MLP neurons of a small language model. Each row is named by its layer, matrix (up: input weights) and neuron, and shows model dimensions 16-79. Each number is 128 + 24 x the weight over its row's rms, rounded and kept within 0 to 255.
After each neuron's rows, "fires on" lists the tokens most often at its 100 highest values on Wikipedia text that the model never trained on.

L2.up1278 [139 113 101 149 179 125  86 111 140 103 159 101 115 103 122 145 111 105 135 119 124 140 152 157 114 115 110 159  90 117 126 186 146 124 108 129 126 111  95 105 165  88 136 163 151 132 114 120 122 138 178 127 138 139 125 120 106 149 147 156 179 151 160 119]
fires on: "u", "d", "st", "A", "ne"

L3.up156 [142 107 189 137 152  82 135 130 109 111 193  88 114 120 140 129 110 122 155 146 122 117 103 136  79 149 158 178 105  98 129 122 149 159 123 166 144  96 140 121 152 128 162 124 151 106  89 104 124 128 183 144 170 135 157  73 145 112 116 170 156 118 134  75]
fires on: "e", "er", "le", "en", "a", "la"

L3.up23 [103 101 129 166 109  97 152 159 159 187 126  92 154 133  94 137 135 134 150 112 139 114 121 147 171  96 106  91 148 136 137 151 155 108 174  90 164  81 117 130 119 135 111 103 101 119 106 164 151 152 119 135 163 102 135 140  99 131 125 133  92 174  98 137]
fires on: "an", "ar", "ent", "mb", "ical", "o"

L2.up73 [138 146 169 119 119 137 117 157 110  75 148 124 157 123 133 135  99 116 151 140 167 138 169 150 136 104 162 141  96  90 124 128  86 116 148 108 107 135 136 168 110 120 169 108 174 142 145 131 122 143 169  96 150 110 147 124  90 142 106 115 157 123 130 137]
fires on: "hi", "d", "s", "en", "ho", "ff"

L7.up118 [112 137 160 117 140  94 127 134 171 133 109 114 148 118 148 101 110 131  84 112 157 112 125  99 118  64 151 122 147 128 116 147 125 120 135 106  94 109 133 161 113 145 109 121 112 109 147 114 163 166 125 159  73 135 154  94  94 185 152 139 117  96 124 185]
fires on: "ur", "re", "tro", "ly", " La"

L3.up942 [107 118  91 123 129 130 129 149 118 134 111 145  84 141  94  95 117 128  92 139 123 128 120 155 114 119 141 140 121 111 107 119  78  91 117 125 127 151 117 127 165 121 171 161 139 158  69 159 122 123 154 130 107 119 152 176  96  99 111 125 134 110  99 128]
fires on: "-", "s", "en", "I", "ed"

L2.up1009 [136 145 128 127 146 120 160 159 105 122 104 126 118 117 124 117 137 124 139  90 132  86  97 151 121 122 124 139 101 111 109 108 127  47 162 124 139 124 145 110  91 122 166 134 127 146 122 168 138 117 114  91 135 152 110 113 104 126 158 123 116 145 132 112]
fires on: "ri", "ol", "re", "ev", "ment", "ed"

L3.up955 [119 122 144 138 143 163 103 106 117 154 107 111 105 142 157 165 114 135 114 114 127 177 144 108 139 118 162  93 146  84 148 132 122 154 130 144 135 126 156 174 112 101 118 155 146 149 101 144 165 140 134 138 125 115 156 140 199 121 114 105 118 131 133  95]
fires on: "ic", "tic", "le", "per"

L10.up757 [145 124 139 146 106 158 144 128 147 127  74  98  78 112 124 139 119 168  98 160 144 133 167 117 149 151 106 119 159 148 141 125 110 132 134 132 118 128 123  77 140 128 112 132 153 132  94 102  92 129 148 138 179 158 113 122 180 166 137 138 110 111 157 139]
fires on: " (", " G", " \"", " h", " U"

L3.up962 [145 136 164 147 119 109 139 121 121 134 127 127 137  76 119 114 141 103 162 114 161  81 115 146  98 144 137 119 150 151 119 141  88 121  97 164 112 136  94 144 152  93 159 135  87 132 127 138 152 137 143 147 121 131 140 119 126 111 120 122 121 142 116  85]
fires on: "ed", "l", "d", "er", " Ad"

L3.up1430 [109 111 139 165 146 158 129 142  81 150 144 167 141 144 128 136  86 130  92 114 102 136 156 184 130 111 127 139 104 124 176 146  93 156 121 125 127 124 117 114 141 126 131 105 158  87 157 139 134 154 183 110 107 121 108 157 141 125 118 134 133 103 124 124]
fires on: "s", "en", "f", "c", "et"

L7.up1059 [124 105 103 133  89 163 164 153 124 153 126 120 134 157 128 143 160 129 113 155 145 112 148 121 169  83 150 153 112 153  95 152  79 141 151 159 136 141 161 143 128 120 133 116 109 126 146 158 149 146 121 129 109 155 102 119 142  86 103 106 121 126 136 117]
fires on: " ", " st", "l", " f", " d", "r"

L10.up253 [ 98 104  89 117  73 113 159 163 140 115 115 108  81 132 105 126 122 152 113 116 151 107 132 152 138 105 142 131  68 160 130 149 127 143 163 126 137 106 128 161 135 154 168 130  83 155 141 125 146 130 181 147 101 140 185 144 124 128 111 142 157  72 107 118]
fires on: "'", "s"

L3.up856 [161 134 146 154 113 135 125  94 135 112 117 142 121 134 115 151 119 155 145 112 133  74 128 129 122 119 160 110 120 102 131 157 148  96  89 131 119 101 125 171 127 150 100 145 143 166 111 130 142 147 125 123 128 122 118 107 162 106 159 113 127 123 114 102]
fires on: "e", "in", "ion", "it", "z", "ck"

L3.up1362 [171 125 107 106 111 125 108 128  77 135 153 133 130 125 145 147 131 148  95 134 157 140 124 149 106 168 135 101 156 134 132 135 140 104 139 113 150 133 151 150 125 145  72 120 154 112 127 114 115 165 155 120 152 108 128  91 154 112 129 126 114 130 147 120]
fires on: "st", ".", "ist", "it", "or"

L2.up38 [142 146 129 111 122 128  86 134 121 143 148 147 128 138 115 137 150 138 133 109 143 116 138 106 146 179 133 110 139 129 141 169 129 126 139 114 138 157 130 136  89 145  87 144 126  92 148 155 131 134 160 132 168 122 129 162 167 174 125 150 144 113 170 119]
fires on: ".", "ell", " represent", "ist", " not"

L3.up1125 [105 134 131  99 130 118  80 146 139 118  84 133 121 139 127 116 132 135 155 113 152 125 136 170 135 114 131 125  84 106  85 121 136 180 147 136 116 103  98 162 156 115 161 152 117 159 115  90 112 157 128 166 100 152 127 152 121 138 124 174 141 133 105 121]
fires on: "y", "C", "o", "s", "ine", "ur"

L2.up51 [147 119 143 139  91 102 143 148  86 134 115 164 140 146 160  81 154 124 141  85 151  93 148 137 134 136 134 105 187  90 119 113  90 125 125  77 124 133 125 123 167 141 131 117  97 119 162 140 152 133 163 123 115 131 128 128 109 115 111 133 144 126 139  97]
fires on: "t", "ra", "x", "ant", "er"

L3.up1203 [ 91  99  90 146 133 110  87  78 108 118 118 175 136 151 134 149 143 125 158 141 137 135  99 124 142 134 168 127 118 134 122 172 126  90 123 127 179 153 121 173  87 134 139 140  66 137 119  75 152 134  98 133 122  86 129 170  93 163 125 116  65 129 133 107]
fires on: "um", ".", "ed", "es", "led"

L2.up67 [152  70 124 127  80 124 144 155 115 120 125 121  63 159 128 100 189 116 123 167 157 160 140  78 112  91 113 127  88 136 133 148 140 132 128 114 141  73 132  85 128 121 120 130  99 159 127 114 148 153 112 137 108 152 143 134  95 139 106 120 142 141 106 104]
fires on: "ra", " of", "l", "s", "v"

L3.up121 [140 130 108 130 122 152 103 158  92 159 131 111 154 135 161 125 166 153 172 146 130 159 122 138 109 117 146 134 146 128 111  60  89  79 124 111 135 116 143 142 149 130 120 159 114 107 123 151 156 121 113 113 121 152 114 116  76 105 110 161  88 152 113 150]
fires on: "\n", "-", " a", ":", "ent"

L2.up1324 [116 158  96  87 159 123 145 107 102  82 177 156 167 134 119 126 151 108 139 126 159 173 127  98 150 109 147 138  89 134  89 136 106 145 133 137 105 135 111 102 127  92 161 130  82 156 148 136 116 132 161 106 132 168 115 121 118 158 116 153 143 142 144 187]
fires on: "ing", "mp", "our", "w", "ur", "ed"

L3.up479 [104 108 159 153 138 136  92 158 146 110 122 171 186 160 175 154  98 134 134 142 126 103 148 154 129 124 123  80  75 157 123  92 111 135 129 125 129 110 165 160 127 101 143 154 168 106 138 123 110 141 148 117 130  94 121 175 100 138 125 123 119 118 138 123]
fires on: "s", ".", "en", "f", "M", "ta"

L10.up1413 [120  98 126 132 102 137 125 104  95  71 153 138 111 113 151 145 181 114 122 137 132 111  98 106 104 142 133 116 153 133 114 131  99  81 163 116 144 163 141 153  96  83 146 153 102 136  96 105 126 122 153 115 105 145  96 177 144 133 149  66 125 146 122 162]
fires on: ".", " ", " \""

L7.up1301 [104  74 149 137 125 114 133 168  84  64 112 123 126 137 111 158 138 136 111 120 133 127 157  98 110  97 112 157 122 104 120 124 108  90 156 174 137 154 135 116 127  96 126 129 114 136 119 135 115 138 205  82 134 128 138 188 165 114 135 148 109 119 127 125]
fires on: ".", "en", "re", "n"

L7.up369 [105  89 132 164  98 147 158 114 118  81 148 151  92  92 131 139 159 143 117 125 182 115 133 153 166 140 124 163 120 138 107 143 109  56 134 101 140 178 135 107 181 111 112 142 120 100 121 119 140  96 139 123 130 126 134 159 126 111 119 140  97 120 115  99]
fires on: " ", "c", " |"

L3.up96 [149 213 141 117  98 128 115 155  72 112  77 160 132 139 125 110 130 107 171 111 148  95 143 159 101 116  87 120 155 170  82 119 115 128 112 122  97 148 135 140 143  90 141 109 128 103 163 134 143 148 145 116 144 131 155 114 130 148 118 138 122 115 130  91]
fires on: "ar", "d", "t", "er", "ra", ":"

L3.up11 [167 130 113 141 135 107  80 153 117 147 155  86  85 155 134 103 104 151 155 104 158 139 170 151 103 123 111  98  99 137 100  93 153 131 106 136 136 132 129  85 123 171 120 176 141 134 110 145 106 128 185 120 155 131 144 122  99  99 135 126 142 130 122 138]
fires on: "e", "u", "er", "it", "i"

L7.up41 [117 137 160 111 156 134 137  82 100 137 111 142 139 183 161 138 134 138 141  89 139  80 156 130 139 129 133 142 118 159 119 134 126  72 169  76 137 146 144 107 116  78 154 155  62 119 112 156 135 135 113 114 120 133 106 162 156 134 128 150 118 111 164 110]
fires on: "ed", " not", "n", "re", "ted", "es"

L3.up1216 [183 180 151 180 103 147 119  88 115 135 117 120 107  97 161 120 105 140 126 128 156 114 130 128 106 128 105 107 107  99 156 128 156 143  95 131 119 150  82 112 114 128 118 162 117 181 102 128 133 115 151 124 111 112 145 111 125 129 125 120 141 146 103 126]
fires on: "u", "e", "ed", "ion", "is"

L3.up361 [134 122 142 142  88 132 119 118  88 136 129 108 127 111 107 143 137 131 141 106 127 148 160 175 120 108 139 137 117 144 128 162 101 144  99  74 114 112  99 102  99 154 137 134 113  95 117 129 102 115 174 105 122 114 121 146 158 185 161 120 115 129 141 109]
fires on: "ra", "ho", "har", "ce", "mu", "im"

L2.up1409 [166 120 136 118 106 124 147 148  95 178  93 151 137 153 163 121 152 164  97  83 157 160 139 103 146 118 127 110 112 130 122 107 128  55 128 142 119 127 166 109 128 148 106  66 131 173 122 121 127 129 142 127 122 149 166 116 160 114  94 111 107 101 167 131]
fires on: "ru", "ang", "ri", "ha", "now", "pr"

L7.up324 [161 149 127  77 115 137 117 102 132 110 123  90 103 129 149 146  92 117 188 101 100  97  85 129 134 145 174 133 132  86 117 145 124  98 112 139 121 142 144  82 157 106 169 131 137 120 112 131 143  93 131 139 166 130 148  97  93 112 159 182 123 135 140 126]
fires on: "go", " Go", "ho", "o", "a", "e"

L2.up103 [ 91 110 167 117 136 131 121 119 126 112  93 129 155 142 136 127 165 103 142 114 122 130 210 128  92 159 167 143 164  95 160 160 129 112  91 125 104 127 112 160 110 169 126 128  87  84 166 117 118 137 140 144 129 168 141 124 117 140  94 107 119 184 124 102]
fires on: "a", "o", "e", "w", "re"

L3.up727 [ 77  86 145 161 145 118 120 144 131 125  75  96 150 152 124 146 119 111 152 101 139 100 177 129 135 111 109 125 121 154  79  94 163  87 149 131  88 102  88 134 131 107 117  96 114 132 144 127 158 101 101 156 170 129 111 148 135 131 153 160 130 173 132 117]
fires on: " can", "an", "un", "ar", "av", "or"

L10.up1515 [118 129 121 146 140 134 111 117 127 108 136 124 141 156 127 159 150 165 142 140  72 134 122 136 137 193  87 103 134 135 151 122 116  84 121 132 156  89 135 135 164 156 127 133 148 116  95 128 128 113 119 111 107 145 130 128  97 110 141 128 111 129 108 141]
fires on: " A", "A", " U", " I", "\n", " a"

L2.up732 [142 110 148 134 148 110 120 109 134 143 129 147 104 110 122 153 146 123 118 118 160 146 113 140 151 110 130 139 132 127 103 113 143 136 134 113 125 119 121 150 122  59 137 148 110 135 105 135 135 120 147 113 170 160 108 131 104 116 140 187 141 172 144 160]
fires on: "ed", "red", " Port", " Bur", "ing", " New"

L10.up405 [122  92 115 106 192 131 109 120 151 112 153  65 138 138 115 121 142 149 127 132 109 125 135 121 106 139 145 152 118 101 113 110 152  93 111 170 122 125 133 102 139  67 134 124 124 132 155 180 148 133 162 162 148 126 159 105 187  99 111 154 183 142 108 142]
fires on: "s", "A", " Ch", "u", "ers", " family"